{
  "n_layer": 12,
  "head_dim": 64,
  "positions": "learned",
  "bias": "none",
  "tie_embeddings": false,
  "init": "normal",
  "init_std_up": 0.0178,
  "grad_clip": 2.0,
  "warmup_steps": 472,
  "decay_fraction": 0.584,
  "batch_tokens": [32768, 65536, 98304],
  "seq_len": 512
}
MLP neurons of a small language model. Each row is named by its layer, matrix (up: input weights) and neuron, and shows model dimensions 64-191. Each number is 500 + 40 x the weight over its row's rms, rounded and kept within 0 to 999. Numbers have three digits each.
Before each neuron's rows, "fires in" lists the words (lower case) most often at its 100 highest values on Wikipedia text that the model never trained on.

fires in: "and"
L4.up222:512523510489479456570501557446492424475498445469488529511530559499537551492500491427456417427446545455517511496447503431509522536490446538535539473428451495469485505495494505544451499489493472556500496528541506499617510491566482518485470490444476524447446554496563497578456478557466513464541443516423490452521541404468530549598546461464518496530523531540497488486446487408424436493553

fires in: "one", "another"
L4.up551:497441477523501493467541537476484557564421507575537502508548501470480502553533518507466507485451471518488587486475546538512451483457469469494501472421592459447571477502497574506471502497571550502452512484441518501535444525452482497470551378497511502484473532524513497508442443545516485522513500428521504488506547466447512456461592497455451529457504472497493540531549527525464384523519

fires in: "was", "the", "and", "appointed", "who", "he"
L6.up1478:465541558431509485551468511449471531478442466537490481460480447497494579618536551490516500570511505495506453501469428431502483503526483517411507502467436495401483469488548484512475513500472558466558476475471546526541537431452553430561505431467522506508526569503530493558452467428491507473514494517506547523471571568427527534522509467550493517500508487574475501491472564506440466427512

fires in: "three", "six", "two", "6", "five", "four"
L4.up1030:433506481544612456538463542442492505560462474472558379555473523473540460489505503555513457479520516449466561555516520595541524474453493525468497540528536513498468446502527512492490530503511543444479464541545512525496494505552519567441461527502505458562527551454514513451496569525511491499505504536462458535516550430398487544509540502576430589551459522516491521469478502509553431527442

fires in: "and", "an", "the", "anime"
L8.up734:486480477517557496517385459519493526507447486545475540513479437492447474560491492470484387585504508510521484468421478471467426533421452480472528582470475455511469541503510506501491493527498554515527512486514466522531426522490475505533463505471490515492520568530469541545504500450519463458488442459446493546476461487506483533485516501532544477530508488534479529490566494535483489542575

fires in: "first", "second", "lost", "1st", "great", "runs"
L6.up844:439489490489547383518483513471535498560461484471479506530524551527497468538578454526446475439472524458477530470459484485558474502452549501507463458435555496493511496511499569542522494557536464555558484510465557517527468474546525427489440447490455513465483514432491493555539469421528486506547496495437500422510490533520572545516489483492530484476490515487444523522467550481505490550470

fires in: "all", "one", "first", "this", "any", "each"
L6.up494:423505542551530422441437535492514566566529449517541514467522452488492492508572508528490507544477495494516537448480459548520476428533469486472490543477536505454575457528528550492497451506509559527497487444489532504550503462477406420549496562452468482546524520465530482482485477565530470521503524446480404525508557462448516438499483461550442567496488489567490579537526514485527472520493

fires in: "which", "that", "because", "they", "who"
L6.up1485:424442503565468471532494528468514584536451539583553518520545463524501451439486484479565504487428498486490506510487509465523439524542476470514500470501453585431550464442489485527429453520479528469536494442426524584511399586547527541489491554491413498511462530467518504465487487514467499493436521422542466491470548516430524504509476540532485511475508473495475512480533481429539468506520

fires in: "to", "for"
L4.up1002:465519565488511488488448457483483516537475429528491534456562495514404543490473592456530494497558494484427492562558471569498541503507506494439485488477489521515470562435543510579468523507522448546453512448504503474572431488449492444487475484438487524434484556473475512521470436481489505422499474466475491514451516567485530493592502496469551508504494582495526490474461536521522558502492

fires in: "who", "although", "which", "and", "by", "though"
L6.up223:508458588513503508513474490517524475532475403481552502520441572515525578525520426476465475468474590498479466550532530520521496515413487471509446484496380495481555509510524534502449561552463523539516462515541547547466439490491506558521407478509558528530568566513550548507530442515523495501477444487468463467439479443442531531450542477473567510517494510541469496510480540413486477485508

fires in: "second", "first", "third", "fifth", "2nd", "his"
L4.up900:469503507611469511457519423394443511571495520478467446574540484501511430532500517547516465476465523433478522514501501500452505496518504496561478490482512539429610462510480483491551514549532537535482520450505506397533503545596481496514517510457519466542486522469441518434547484408528531570497503479397495424523498512487496544526513485494509542529477512558412539525487508489396442591511

fires in: "the", "a", "an", "country", "of"
L4.up1259:476511493489528501539489566469481601461526454487487519514488411503437533511508564422489471586459518472529523479562502530515451485513454466459467520467597487471474516479487498491457553519527517571508540533476505503480488524495419484485545466490481557522539514550462465504397490442454436495490496399446547512522551500490536582506505439491500476441526457501481592483507550481496469468520

fires in: "to", "the", "of", "attended", "from"
L4.up943:492485493439518495554503502440489512514459438482490573488553476483474514545476525444488471560520529483495486490497464490520479462541441541422440480443502484542462484522592531625469447498485508484542494518491490569503470485529473581478561434504458511475482541537511492547499444497397466480472486502454489556487486536495609583611461447510556552426497594482404486500526497465447528517535

fires in: "and", "their", "to", "the", "those"
L6.up1142:478497494502469491549503500411450554519457456474495498476546526464482535553479516444511463542532493484453609467508448523502456516511418519575505509445464517528539503497522519527437560510490484514569474542495497560542436524480486541452483519486498515502421555468502513532513570565473466432498432462503546478453473499495564449562524423506492577559471550509462552465478560500466474449506

fires in: "to", "be"
L6.up1097:459473549499451525495481490470402491522451488504590509486491500517476447528574566488494478512460507505475489536547492522500466524501456509527451532490560572473539538469474530512411560495512517470472498461488545479565466534521493555347504483524505531386530515406549474451491494487522508441492469484474476514522546501484521482622538503492505582568492490470497503454471534415511503460482

fires in: "i", "not", "we", "t", "to", "ll"
L6.up738:453488477518458560486485491512528548499404491485532566485499490560477554487555554459522386442549461484467466551513459516502449541466481485511476487473575500493516475512480549550493545511507485503501472501469519450549480506475447418425494503481457534490516505436501492477491458516480462499603546449532452457526548512479540490550514463513508545505445527558496478484478499483503504594492

fires in: "and"
L8.up736:495460536488540550541440506509505511430492439489425477499498541542505562529508483477494502507482580503520497501544433503513491524473502573498500435468430532475484547484425509472414527505610462489567501486537508519541504492540501478442562493461485486557527539505504521499497504528502506582548436422428542469490501519504477561522528425549482491515479557584482500505469553460480469553562